From a checkpoint of a small transformer trained on Wikipedia: 9282 steps.
MLP neurons of a small language model. Each row is named by its layer, matrix (up: input weights) and neuron, and shows model dimensions 64-191. Each number is 500 + 25 x the weight over its row's rms, rounded and kept within 0 to 999. Numbers have three digits each.
Before each neuron's rows, "fires after" lists the tokens most often just before its 100 highest values on Wikipedia text that the model never trained on.

fires after: "15", "7", "8", "9", "18", "4"
L5.up553:510492500465532481506485479510523453523528491492464477493514510489519526501560462489533495547465483481443505451481477503501482516501564484495443467509490536506509537465503482504465500476510510528512492498532513543518493518499490530483514513501495529502479527526539520473467510500496497545466501495490511485499527498502499460529493520534475516472464504474529493522487504501495494545477

fires after: ",", "ever", "ly", " cl", " B", " re"
L8.up92:477485479487490482500468484517513474524535522486486510499495517500523503505446514521483495516484521480482519488464545503521466531469480495496509496522481495460530472462503511495473456518499512504501488536501505531466489507439508477512479482482501512496514526461519528496467517524506513440465514499510513453506485491476518420512486552538509521503505517481480485534509496518474437482451

fires after: " b", " B", " M", "u", " p"
L9.up682:536512538517485565481535526448479524485513542487493462497498520534469525501491486528479487461504461478496482502520525513497545477544511494513517546517511491525496526550498475486404492528458510485500493441511476534497498502520452495458512516502456471511477483500491505484529509496509514500524513474513493501474472547499487485526508533489498465524493522533550516493490520504518520541484

fires after: "a", "-", ".", "y", "an", "e"
L7.up753:535493527499487458493504496497490479541518475485484454498491520464467486509522447439494489490526435472500535526519555522520504547506466502483500479518469476510465421516467514526511514540508490543490478507512488498494448508473512572537486487517493505552490497506493512510476499491501511491496493499534558500479501470502441506502482520496504504542500519493461530498493498525494516466442

fires after: "a", "o", "A", " n", "e", " ro"
L5.up69:500509503509480498502503514458553480535495530537535506496494492522490481466497501508502483460482516477489458451506494458489438478461517482448459510471500544536446444495511483520466477538519524546497538489493516472516499522498498513537498468500523516531508485543478511502494467446503495484474478508465503498497497516506507515508470514465514486429502507544509499549507495535521463458515

fires after: " C", " B", "ug", " Fran", " S"
L11.up660:486504505490493464410571505500495514545528566487511513469521523505575487474510521501511525499483533545533455485543472511497483510494542544486504475521514492529540523529477514482507484505501475516469516461522487481477501472519514471492510481510519518492491516509484535499504505492506481475510479488503519528488512498517515506473455589502453501546464495510503532478518522492510477483499

fires after: " s", " r", "a", " l", "ign", " R"
L9.up804:492488522476566508524497454484471462522491508515467493505490523514500528513492471447439521489457507472521497520459499514510516534516457523497461485504496516497493484496526491537493508551541477528501505533475499510496480542518513512532521484480510515515502561497422499556546502537535517523488508497524503497511506490484502481487508510499514499485469535534534476482475497484555502529499

fires after: "ra", "o", "e", "on", "ine", "a"
L10.up806:508524543473483560536477494443502472485523514530489519502516470515483498461545518484463490508515485480480504525523503501477502488477495488423449502484516538525492510522496524513503521504516469487527474541494493501539490506523468476483494471524536523534503510533521491523452474481551488495501522484505497467490528517538511509495526511463482520463461508494458549505490437527491503482496

fires after: "ed", "t", " are", "ect", "ent", "ud"
L5.up94:466514502482484481515494482507514511480458499517490496506480505496496532466504544492524523456507530488560518508476529489514498480501565537465524506539509498501414498504479499470499501471512478518499501461494528519484484495515513451528521485497503487521490483494518477482493541539523549505513486505510514540483463516522507489510496476545506537490546453499527537504501485517485440512534

fires after: " (", ".", " \"", ".\n\n", "-", "\\"
L9.up562:494492538501473531496452501471478462536517483513515506533527489500488539478488534477469549469521496477519489481471526507484529483529467510463478510481498471569516503505514516478481500517481431482521518471507534520531508504503492504518512502552469517532497496473482524525527482491473478467475522489475527532489521511493517540489504544511487461498515539522507496483488546487512490474486

fires after: "it", " St", " C", " st", "est", "ampions"
L7.up422:535503513526493516491501460499496537533506483486517450488503509541480501486522523496522496531491518511504495485495513514499485533498513529465493446491522492530477518505514513481453542535490479473483509519522461517485504510521495548491585501502532506500510577512472495515538485545464512519453504519454473481494462517509536533484523518523521487508506512495526513532510489532508546496500

fires after: ",", " and", "),"
L9.up304:451487492468490496505468498487549498480500489499535490526468495505516509516496476521532540538486509488528480474511507461468445533458468481512529535507510522496508495468466548507485504500528434457481455505472499565506541504479532482488494534498483532500506522475519513491498505505511485495536508506530543478534512504507504483483478545517530518496486526486463465521517521499486499448509

fires after: " in", " ex", " ", "\n\n", " In"
L12.up877:492525433529495506496479522532447437493458464517522493468513458535517517472484507474521524485517520498475476522481472508502510499499471497505527532495473482503497499525472467494508501499505496533505483468472508496546496538513441498478469495541481506526479535497532515493518459522557534521504518509467491527468455480496483493520471525482483452471558514541450502471523493510536506490498

fires after: " K", " Mar", "r", "K", " to"
L5.up96:494507499503491502532481516515511505494504450488485483511528399503489470517578491473527503483521494502470528468478473463488477507461460482494505499482498511501480502472520470446471503497517469503495478463531531533502493505483478472489464458466511471516507488513519510507440484477483521493478500486495490501519527499484483527510513492501482462526498510506507485515494465512519478520419

fires after: " b", "om", "ri", "am", "ir", "che"
L2.up132:507504466483479474472494494522489484488468499493532485492513485521492486515558513536499493535522490528486507459547536546475519479526491497520523533498527529500486491507466525495558498490500490482485536461514513496489436445498537530538470456542471498523514506499508512460509486531537493509541533485502550502477494483518552457499544500522524532533490490501540489548508474529526497482479

fires after: " t", "t", "ot", " T", "ar", " l"
L5.up770:516482542465473498522530469505484482493517512481555490509495499498489505495504514485494514469471457512495492502533468475488515524466493488512495509495500472524465528467500465472507538506493497536469473514492495483483510466538522483510491464525556512489510468556513499462533503498468507461476490479469500516508403509510544520518526491491478476497541493521507507516509522444499487511492

fires after: "os", "n", "S", " S", "ers", "on"
L5.up461:520516489506501502514514479486491533467569482503502519515459509505527475563512463486512509477502496525552524495456477496465508505517559428502476443502476475468524533537525523527517496474500496520500542465519498500469527531471516507507488554518495527525479474498468529483526514519484474545536497538487509512497438492502491496532465475477503492533479482504486476538496495512494532486486

fires after: "an", ".", "a", " St", "e", "l"
L7.up912:519536526552487489477491461507468515489508486514510469501498535449515499484509493491451479508518495520494466505495478495518460495479500491495483521466517452481447388493503503509510516517517538519483509515499517510523464452443485516474484494531491502505494487503487521540479494479501494454464513511474491493532535499493469492525474489495495463476495501465477519502495504532513483552498

fires after: " R", "R", " and"
L2.up795:472507449539533467529493534532541512459504522553508478539510504481525552499495553544475503506525522473478478487522503496511501478511537463502500482502481511515512504511513510481493487522512497504472487500484515456547485534432535482472555498504461508494510481511470476470489498557505461478493477492515477484477498506476500488534477477511487518499480497495543498530498457494551498522518

fires after: " B", " M", "B", "m", "M"
L2.up117:507498508472479472501509508468481580513483526518530498484497494496477507546557490489539424445501472505510474461519502521490467503487577522506523491517507514547523503501457511497482473543515530535472530490491512508512529434481476497496497519491499487505513498509496483522507503467531509530518469498522519483536499496479539486525528544459516480487531517512532458557516496506482485500467

fires after: ".", ",", "th", "5", ":"
L8.up409:493516519553461501489494528488529488506516474484530489504504504505497558489480498473488505501496462481528541530472500458430515477488529521489485479493499483492510515508498479509514494532447498468473510486448522488509511509488489515469522495512474516447490528493532495524546478511513490507499515527466485501511529532469551484530482554494531483483492529461531501524504526492497522529518

fires after: " the", " F", " M", " in", " at"
L10.up745:550450501473452523494505516479521462479528528497543488485479520532530505515538507483530488546522492532518475501523444496519506500505479483531544462462471497523496511481498472502456482554524471478536545498494520515507557489498524489517498473497537476536494546526497481500507464497546493499496521486516472511500515486541478483506505516510527499493497496490530513519497487547558485530479

fires after: " S", " M", " C", "S", " K", " V"
L2.up161:549503458490491518520512560510466484519512528515517498466473553495520508541559482448504522513520501530495529468464470483508496466506546476453518479506524462541526498524499500470486495488518455522471467505556514529476516534487474502496505479465522474496478475500487543512473483523471488481544525493516500517521485525500511522545491489468524506443496481494454482505465461478504511525494

fires after: "C", " C", " R", "R", "ec"
L5.up375:451527502490525477486503499508514491482530501514495524466490506490524533493496496516489505520492489498476504510502468609506533498553519464442502526513495504489517491450508523495517494493543512470473482491474502509569489533450504500487544492504487519494502531509478508478485497585545455528502491506500478492522475515471489505542511523492467488486475479490510491484478504504517513491479

fires after: ",", "c", "in", " as", " dec", "ro"
L9.up328:497484463505461482523528517481486451523537512503478538525477492485542545503494513495512496508467510487501523519521450455530513530475489488440482500514499496506465485490530487494516498486526451499507475524455537528506493505505484476517485532520503498472445458506548491500505536502464490510535519476498522555497491486493520480476475497504525500438467523487496511515502506517506514486467

fires after: "g", "et", "t", "ot", " rem", "ig"
L2.up334:491483521510512461505529464498500496515487492490468492504494485475521488488519507508458508467476445489483489488461524485505511529541493491514498530533497534537485522573511498459451537496510462494478508503470478499476517534508518496506524470507485523536523508466484497456523574550463486512479504509523530480465491508521525495498494508518523522489532466493450513543527433546476512510502

fires after: " M", "os", " m", " dis", " n", " Mar"
L9.up924:433521527561482474489535503506502517485486484521530484456474501524498488494525484481490497512492457511451457508528470475497490479501531469483525487503528475481525511512546460453484529547493538543471465512516499515490515479507501498519493550494506447468497488458501478527474488495482467511487531472530473492498451519477455493528487502499515507527467539500493497483507492459517534513482

fires after: " |", " D", " d", "-", "D", "H"
L10.up295:502507530491478490476515520530503490464508497492501495485554498479495493493463522486571493503474528502521501525510502504541510470499501500453540517516515511510500487516495553489471526469461524493477527516539468533500470477425487458543488531466526482515439463506500519515420505486523484522518493467479495523572447510482485457477506510467440544528517507507484515483478496514506505492493

fires after: "es", "s", "ers", "ens", "ins", "our"
L5.up654:477502492481481502514550498556519546515490529462514476493481475508525538526473531489511478524493503504516511507476476550450518512493470486490480449539474503495512513526445534503526497477487497476496491485499550577491483503530456500500503526537525528478542483482502509554484546523484483519487504493479496552517456485466521507503530484524527536481527492470472489497484526485480488485518

fires after: "-", " \"", " (", "\n", ".\n\n"
L5.up662:537492485496513503523540514437521486488448463509464501547498462517481501517479519526493479493525525521557439473470446477500463494502466516482505522506541511494483469525444526549497522485497495512514480464460457507508528503481482482498499512493508499522473471477491483504495460503545467503492507525478547496484523526482499525453528502529516488488484528530454465502450513424510536481502

fires after: " B", " b", " N", "B"
L2.up764:527429479489513501511523488515501593499460517509543506489513533527485491526480476495498470449489484468484455507533526492502483467517531516491437507498575524476480487487498540514501495482490517472543501496460482518502517480496479486494522504528479494488522462510517520544507514507475471527516519507510505461530501470509491522515505488461516474481492507537530515504501475496510503466502

fires after: " D", " d", "″", " ", "D", "P"
L2.up955:519490529482530514469500483573471487517526484514495476468464496489501464551494475425495515501482522570500483501521533493502482489508495492504505483511520494504529537547518500521510520517470508531550498493520490488522469497488446482506470500503477459507468506540505508501473468502472491524482505554485470516529546522523421522499488498495497513500540531510502496491475508515507514495478

fires after: "er", "el", "ter", "cess", "ident"
L7.up181:527495556500476498516507481489536549521526527438453490465488524512479494524474508501483528495549443514529499521510518514483508511524475444501542498475526521480491490536458481520478480500479458486490499494485484531494420499481496527493507528479504479490526510492492510474525464531487528545474493528503470507512484424481434494492528466499458486466487528476531475500522505485465477506519

fires after: "a", "g", "ff", "ig", "un", "du"
L5.up392:475479490453507491464477553470527503502543458471489535455514525491505498504587523513517516483448495532504503498523501497511494529483490502524464504474451482609486507503505516486489547503540467497529491506514543516459497544529512478495514478514525496539525528487501500509516493508529520465509537504540556503522496503487510480521439529539520512477516484510482524524519489528480507507504

fires after: "b", " Mar", "r", "av", "a", "ab"
L2.up318:501460537516512407478489508472502489518493517474504448471480452530503482509499468429531534480500500489488534457534533493487496535489513478513507507519485516502515398506469487449503520500516506495474463478474483515471439521503498490525462475485494498468484484506514510481491496490486499484495498507494521501501527435542516514552511499494542491460481531514528509499499478528471509514474

fires after: "c", "on", " B", "ec", "in", "b"
L2.up874:507475489536511479475560519490483455500528510508492447490515522525487512522506474504525497497473485571562531493504495453524460490474515480504504483495528527474483458521538500535539523495500498506498522556533454524479463512480484464503481524522471501503458478519527520485483516525542504486514517509506491481481533478498513491490464474475532502454527487514495550506542490489522543505474

fires after: " R", "v", "os", " N", " r"
L2.up644:474518475497508494487515495511487510500519489485524510538480494510557536516516544512499487500496522476485525529480463516497516491481476472516434471504474486525455484512515495507485491509508470478492545475516495478516475540520492481520509482487445502476482458527494477477533511543488480476499442513501492469449477526506520507487517477489527494448485515506498509513476443504495515485541

fires after: " F", " L", " St", " D", " W", " P"
L2.up623:481507486461473499511500488497466484490512538487462504466489476472523489472482519536500525482438495488466525464497516489476494471507506496521530509488492488477551471529475511515541505527491513546498465523473498506510497515524470497501497525501491475521483520490430514515501498525504491506487457505503499498501533474525499475528498462508501480528508490488506470470512528498585502497505

fires after: " S", " R", " B", "os", " p", " P"
L2.up736:490516482470521524472483517500480539465473537515500495519500532490561482478523501499519488485488483485507497499499487528480519472506468485469516538545502479489509538563495473480529491554468502486503531461519485497492524494503440491528479486500515511516504503491476529484511495479474514521514481531506496495481514507443541525510502554489506496546479509500513505509518497473482521462503

fires after: "on", "er", "in", "ter", "an", "or"
L5.up218:509525538484516502505497500505493502513518494491515523501463494512476473486569490522516512472498431529552502488539470502498468485521485455435494473489507499478469470527495525519496516494431438516494481493526499473490508498496507507484537505498486484491504529553514480491471517522551485535458524475524462504491518521432472438461501470511472490521465510513473544532492444470475470497511

fires after: " d", " D", "ord", "d"
L9.up257:539492510520480543483528474520466513471515479496503484445469516536567516521487537491523519521480529509537533485553473462493513493478484469499474500512474489537490510511472509459565490509485514490543490531478509503494504521515453520532490495450454471470485512527516518508486485505511521522511514519481466503495508537504474519471534523494477536504483535535495508507462516491482541519471

fires after: "in", "ad", "ter", "en", "ath", "c"
L5.up295:491507516481528469551496528475500510509523516530522491492495537452511577525524529508515474468481482573475510489481487452465462515475497504474501453535506474548511555526533457498484499501486501508551484525503520476495501490513500472545517555496511526464523483487534476533509504499548513469511518499495496501493510524473487443514522514510541462456508533485458557505552475521503527500485

fires after: " c", " ro", "ight", " serv", "o", "u"
L2.up343:510524480490501525502490490490518447523505504493533502461518480500500508538500546492519488474497549522539485399495492471495524506468475524492504501424486520503464513497523490521536517511498522514526517538515456477563499485498522576525496475474485504503498541489473507492474542481487482489480510479476485506498502510492497528561480516496474485497498488504506498502461529484531505482500

fires after: " G", " b", "ur", " B", "s", "ed"
L5.up341:501492523531475503483528515453491513458506588485530480489472511486491498508540486463496517487505511481493473487482530514477481515562497521475514514522457509515529493514549515457497485489476480491509498479471494486520450524480509491509473517481480508510511488510525477527503525503509528472496456552524522503505504508489520462521503472522475479511486502492519478458499493535541499496552

fires after: "a", "e", "i", " O", "T", " Gr"
L9.up885:475491472479541489453504500489543513491456471473472525501529512501494452483483547533517506496458491519542487533516498494525461502463511513464487532492520502537478480488519514477522500513517512554530501485532526515531531522507468539525507486484516472507473531498481481509476507463487495514498475481482506504486479498496523490499493459509546518463487485496469514571530442499535489497461

fires after: "R", " R", "O", "B", "H", "E"
L2.up576:510541466520501477529478507508495508472540520515536494507494511498493544463505547475478525503532508521512534464504489501456473518475552486489488468481484516472535522515493535492537460467514535532542530482522496475493515519448504540456504489502509433569496500553482440468481479519489477453493506517524480514506510496474494503542506500520483486487475491484543550521526431497505517509496

fires after: " E", " M", " Mar", " W", "a", "u"
L7.up787:477528516471510465506510524521508505490477481520529485505493485488521490501504484463513485512554521527457526477565512481470489500524483483472511478516514515473474456449482522513532495538523523542509476459472506489480490457511509483550486560475524448485472564528489489545503485518517506488470523516506465480528476530453472482497493487472509460501491519489499530478501511490489486543466

fires after: " p", " c", " s", "h", " g", " sc"
L10.up231:495466473522521507509455469491412507485523590491498485508552526479515487509483489504498519478473490526454480479478510516495509483524513515554528504519484498494468500480469464493523481504475532517485527539505511485514486513455492515513526505481466482504512454482521533476522510498478475530483512554491513487521497505500489459524527498525477537520476492504519514498509474516518418529514

fires after: " R", " D", "ad", " app", "t", "v"
L12.up883:479510519469522499502543476454443482474520467491493530520559493493561503506458498507487526549491476511518552525526510514570500500478508503491464468502479463556477495501520553553496504501539488480491492499478552500558476512494446478479476515461448494513507463504483469492493488533474479531508481530499477497484482487494466498507495479490495534470520548496536484555517484518512482506502

fires after: " un", " M", " m", " in", " ", " ar"
L11.up271:509505476530493497509497513505504501474479475513522513494485450515496508483547511472541467532485485535464494460517443507499477496463528505525518502484487515517478516525429538495492466531453480513531521482529538508540486507476507488500492488519450498524498504480513559485514521535524508514503504452460468485505520505510436490474533517467560478497531491504512498528539525506526415486502

fires after: " B", " N", " C", " b", "b", " h"
L10.up779:526449510506505535514498504487506481532519521498546468485517502483481522524515540517491505469480465475523458457511532508504509501523537527487527506533520499445510515522519505482512443521475494480470535491459484500520472537501501467530529501476455487496528490529509499449500521500497483473513521536475500484487460526560478495517492500469521478449479526480523522493510516503564468539511

fires after: " the", " th", "r", " The", " new", "ad"
L2.up728:553452518493506488499528478515464480507470505472538520540525465511520477491486524483533512556560518501490511470498457499514467473478490515488497472509516491489474526510459495473540501469525485537471490507478528494503452479538525488512548492504495495486492485482523510492517478502490521508477509481523573496506519533501539493488529557522488485502493507484536507485502533540546467475512

fires after: " St", " v", " A", " P", " W", " U"
L2.up378:502489490502491464517516498532456466506521560485485478457500485479504502492488516537499511523500511485499506461487512532496499494537518507517555504514458523478539462500483494497542463546490506533444513501480468476511478497508525486510478507531510518485503505542469492523549496492501525497511499511494502544461469471523448467515491459560517499546507471478540471487499505500526495532517

fires after: " d", " st", " N", " St", " D", "al"
L12.up734:494505488472480525496502499511520498549485437507525497491513529526492497525483501515523535509469419541501474525493483546503502534510490515487502470501470473469460495475501511466470547508482513495503515509463460495512508523503442505482520528497468508494503561549491506507496535509480502509488480474505465466482450505524471527469511556479531459498488542504523491528517495539493516504478

fires after: " t", " ex", "et", " T", "t"
L10.up47:511522542481508485503495456504494468501530464545514537493491486525453507515521563488496498516453475504549470477501523526466555523475512477543520476525533500540532469482484474454491511523454499502528539492452482511520507495537484526508475537526520521463490475495527510480483499494482533457492509522445486519524461482504451502507525497463508521511482524512491507491511526493493452509505

fires after: " h", " c", " H", " C", " M", " a"
L11.up122:525464490521501528509507513509464477502561558478523531500569510458493530492511521468449514475500469507462486514529522507518505506527515526507493509475488492486473499489524509511519495538479526476517547498502451487485511443491497472503497478480460454481494511538538476493495499464445486546499535507460534497487543517498498485540455494483499471485546465493526497493503489507468481499461

fires after: "or", "b", "g", "ol", " R", "om"
L5.up789:527498495567511498497501507489480515508500513517492476510543484513512537570511518495472498487505528488492477481497503535527452491512519484529511512506495460535508454479535508528468493493490519488477520512452461498520440498497526502516570521546453530479511496502463464513518484587490449522489442500526463490488480503538497469511514483506490490494474538455501545517541475499474516545512

fires after: " P", " j", " T", " t", " p", "ub"
L12.up862:486515497473505477461492477496494490486494473534500497474531463504440494482524516532531513514511477527499463509515504520487527495464506538520567475508496486520494496529457523435464498506500520527507545513533525500545489492475504503530568529508468480472495508516496530499477470481542534480492477500491499496518493467476465470526509515483521464498472467535524494558512501509553517519566

fires after: " s", " h", "p", " p", " H"
L9.up238:528457487516509494475490493449462537471496516506457498505529516545470508521493469481412541489512484562496522499501510501516501507534498509485524529500524488496505512512509490496500490515533502477516521556522525512475515510504494477492511498475470504528455489520464572541540563517479489494518486531514490540478530490502499496491523502559478500479481525478513468514544518497505474486487

fires after: " the", " as", " one", " The", "s"
L5.up516:506482498479466515497555513510534498482534476481488509492547491479473534486491541477512516499527516497482518534514494510479531532506499501475533493509514505509496468457485477529515479477523519490469556500500508504498438546519497480489544494496502483484500508476541503494525512497535521484517498495519554467548464516499500496505501494518501513536502482549527521451489483503542410447473

fires after: " T", "at", "ra", " t", "ar"
L2.up503:507485531480498486444483463456458454443537499511515523471494438494486508508483488502523504487509519486472539511507501536535512502444497512520517501491493488483522476544436480466495507518478530503504544477531506467511450515513496496494512493485532498488481516505505512507470512506509500494443529542479452520528489480518483479490512472498483512508487504513432509556507505516557470502491

fires after: " the", " The", " \"", " (", " a"
L8.up757:481476505542498504534508450528492488477515508515453501538506475537495533520478548520520499485517509475508464515496472470540548510466512496521460506511494477489504507538488542503542487476526465502534520488504504497512506535483521509483476489489509500545526501484521503507482441513517479459479507523477527509506537493519475543496509523514512485537509518506497513516464498464549475446515

fires after: "od", " to", " are", "eng", "t", "ide"
L2.up784:524503495492479504535482487526490513496491515506522529491489483519475478464527556483511550477493512482543500488496535553466506481487559542502461547514514499523486526442514536468485507493503494528478509493519519495478506491500483521508488493476483525521516448518516469505483501473510478449518510490465507460480500530480524496512505521505531509515551502548495467532493479539482476513488

fires after: "ar", "a", " l"
L2.up150:469471509486543492511458507478535452517482464514525457503542515521488477482504484531533495443508512454514457509448501512528497461469491504499436521498491499517491429464516514465531504521508510527520516548502494487477513503489511476540508468514536502555532536474519517484509524487509511528514506501520466466481465502505527498451467509464495508506489509487524490488477500528530505555473

fires after: " R", " r", " D", "D"
L2.up176:506521502480487503498484507475485493472495491506496500532508502482558508487502512516508537523496559505526488501506503495555511511545489506491530505544506494517505461491513482489504550495484499483508501448505505515510479500419452488512472492508467509498488498516518495479492512520491434501517464457501483506462495497501442446488503514481439502505489542506522541467467514531522500494457

fires after: ",", "s", "es", "ers"
L5.up472:508521493463484531508483503533486569505496538507539512518520468489546513492471509504512478512464500544529507532519454510500516461501514495498484452519502495480518541489485491490524499487504458480482548509510494523492516489494472535497483458497534488534514469472486523484512518517478522516503471503464492445496416449460491480506526488520498480492456542507461487525476528522479505485486

fires after: "e", " P", " pe", " s", " p", "ist"
L10.up275:485526479488498460550466519494584490516516457486470479507524515479518522531490511496482503465474518529519508506535468498517484528484496511466550444498487468460496497499504511519520502452525509540482473505497464484493479464487515515439508488522499530498479524490479523474457537477497545498496480485497512447487506513486476496505458492520534543499497487507501524500471501525531526501499

fires after: "p", " P", " p", " t", " T", "ep"
L7.up914:494526484505478511533463498473509517501512474531504459490515477485547446520498492436523492491467528484501472565492478487503477503487498481454496470487526445472486467498453469433523512482519490486474500503520484506507474513510534534497522447499491495488449470471502508506510467476516503487498479489492490415515498418510490482485502523537519503502493501497537501488486480524490473517483

fires after: "-", "C", " C", " comp", " al", "c"
L2.up601:487442488464497469478512519470508465501536516485513537493500519472466492533500449496497483482499533521511484557472485484515521495498525536456511524520545460505496476513469512525495513520461452463466497518563476487506487510531514460530462503500515520496507490498487510498494457501461504497500527492470493503514496496495483467377470477477496517518448530511501513498482479509523500545494

fires after: " c", " o", "c", " H", " C", " M"
L7.up550:491451542508485471474496505494483504469523488525538529445486495497453503504526511524481476512520498547519491484495486475457500535536527515467498532526519528448503445475479522513507488481501468453505515468498486495475510456521508485546489515511545521483545500509515493455475487485475483484473535487527466485507515487493462494501494550491481510516539490492477508510500513537506479530480

fires after: ".", "h", ",", " in"
L5.up899:459528512474497533501523510515504476522512464490513500526457479532488495463526502495517472481499476509489506521473500467512454489475509547484446518512509489538520532518492470507532514516505518529486535476456529495500479511507460462544527476497475474536523540486502497441537484510500538475505508529486489514485515476508539500490461579523527508507512496451469530517457508474490485500481

fires after: " pol", " E", " M", "m", " V", " comm"
L7.up597:478491477475507514506492476513538546526492447531546505501514524544474488465582493505499536528522490525486508459493493495515537522534482469492490445454522509516476428497497518459512493495489506512484500484486467482500452489490498532515475540484470473495516532524511493529491484491477484464481530512516521505502479503501483499534470481495488479520547489531532489519543546495528489513484

fires after: "18", "17", "19", "16", "15"
L12.up258:507463510491538486514480494532479484512463461472500463501490496518509457464524526481526514485502473481464508471507514474493504500498554507511505493529483509497487531524507500518479495443448512484487492564519469478519480485516519540522515447452541486482487532475501514524502496536506503508496523477508524476541527485485495467519542537483506545504477507507525532516537510512483535543482

fires after: " D", " d", "D", "d", " ind", " Ind"
L2.up131:526500501497516521493505509490498498506475529496485459467511473514519483511494546461479517512480482464553468460468529495529483543464502475481488531500498508531506528536505554482500472509514502499568495469539491496497528507518491483545489492469504483480386471496494500481441475529476472505475430546448505507498522517502518496520549488484511510502506471503523488501477526493502513508498

fires after: " |", "2", "0", "1", "-", "ay"
L7.up548:457520533521506529487485492462500469508511506487517482486512507525488512491491487512506478493481532508505526525482500507479495482502569500526466446553575519494518515527507505513486505548510508526520529479457528518496531478507500485512496535455480522493523598491511511467511499502507500546531523485494548503504516506476524497473514519468531490503532520501536506492470502496498497525525

fires after: "2", "0", "9", "1", "3", "8"
L5.up764:471438495507500460528533486478489490523541521506506484486510514538474487537490488537497508493497459492468511547488536505483526464477556490497492477504543456476493515470484503470542513474502496553480529542471519495480478534473485524512531528472525490468515563501519528482508504485508483521509482502511503500544500511465524530445521484521513479483525484500555478500519502503515530485492

fires after: "ra", " R", "re", " M", "R"
L2.up414:470519456514545515475504487549513492524467504486500514486497527540508471481485493526492481490485457496484512516555503523510483527517474465493494469520489530550504467494509517478529480504522433519494545467489484498556505449430533478539498518497493479492522503467536426495496485577520496505485463516511487501486518468489481477544518537511482476521499519494510513519498454530475509485494

fires after: " I", " D", " T", " Ch", " Con", " P"
L7.up110:499494485486487476523468518514494544531472502558511481504473456498491470486497429493523517548498461444486470486510493504460462540468481489455513498460514507483494452509453468482514493505483519485498524490511458497478481515507515498494462497467499470500511535528515537480464469489465498485498418506507480499543539482504512548495454521477507526496469511562517521515510491504535457489482

fires after: "a", " M", " A", " J", "u", " K"
L10.up239:469536505486475447487477502486528476512481438495548531504503487512474513493537468501488495541496495562466536495491512480516504527486460491505518507494522516488448445565485498483521433542489505574486521502472495499462491497477454504533525477473486449504530492471521505539536498509541491464479521501505500497514479500485521527512498513472512495489527497470526558529488493465505511521474

fires after: " H", " l", " v", " h", " T", " t"
L2.up265:477526520533514507468459499492497487508473488476509464525514456513516476544476536419531500469470519501506506485486514504516499503510478536499491541499494492499513492466478521485517482480528451497484522510540478519490520494504515509512523480527507490484491513532458524484504517548493485504500481485490483511516488448561452523515530494475497500534502501502504515494529463523481523477489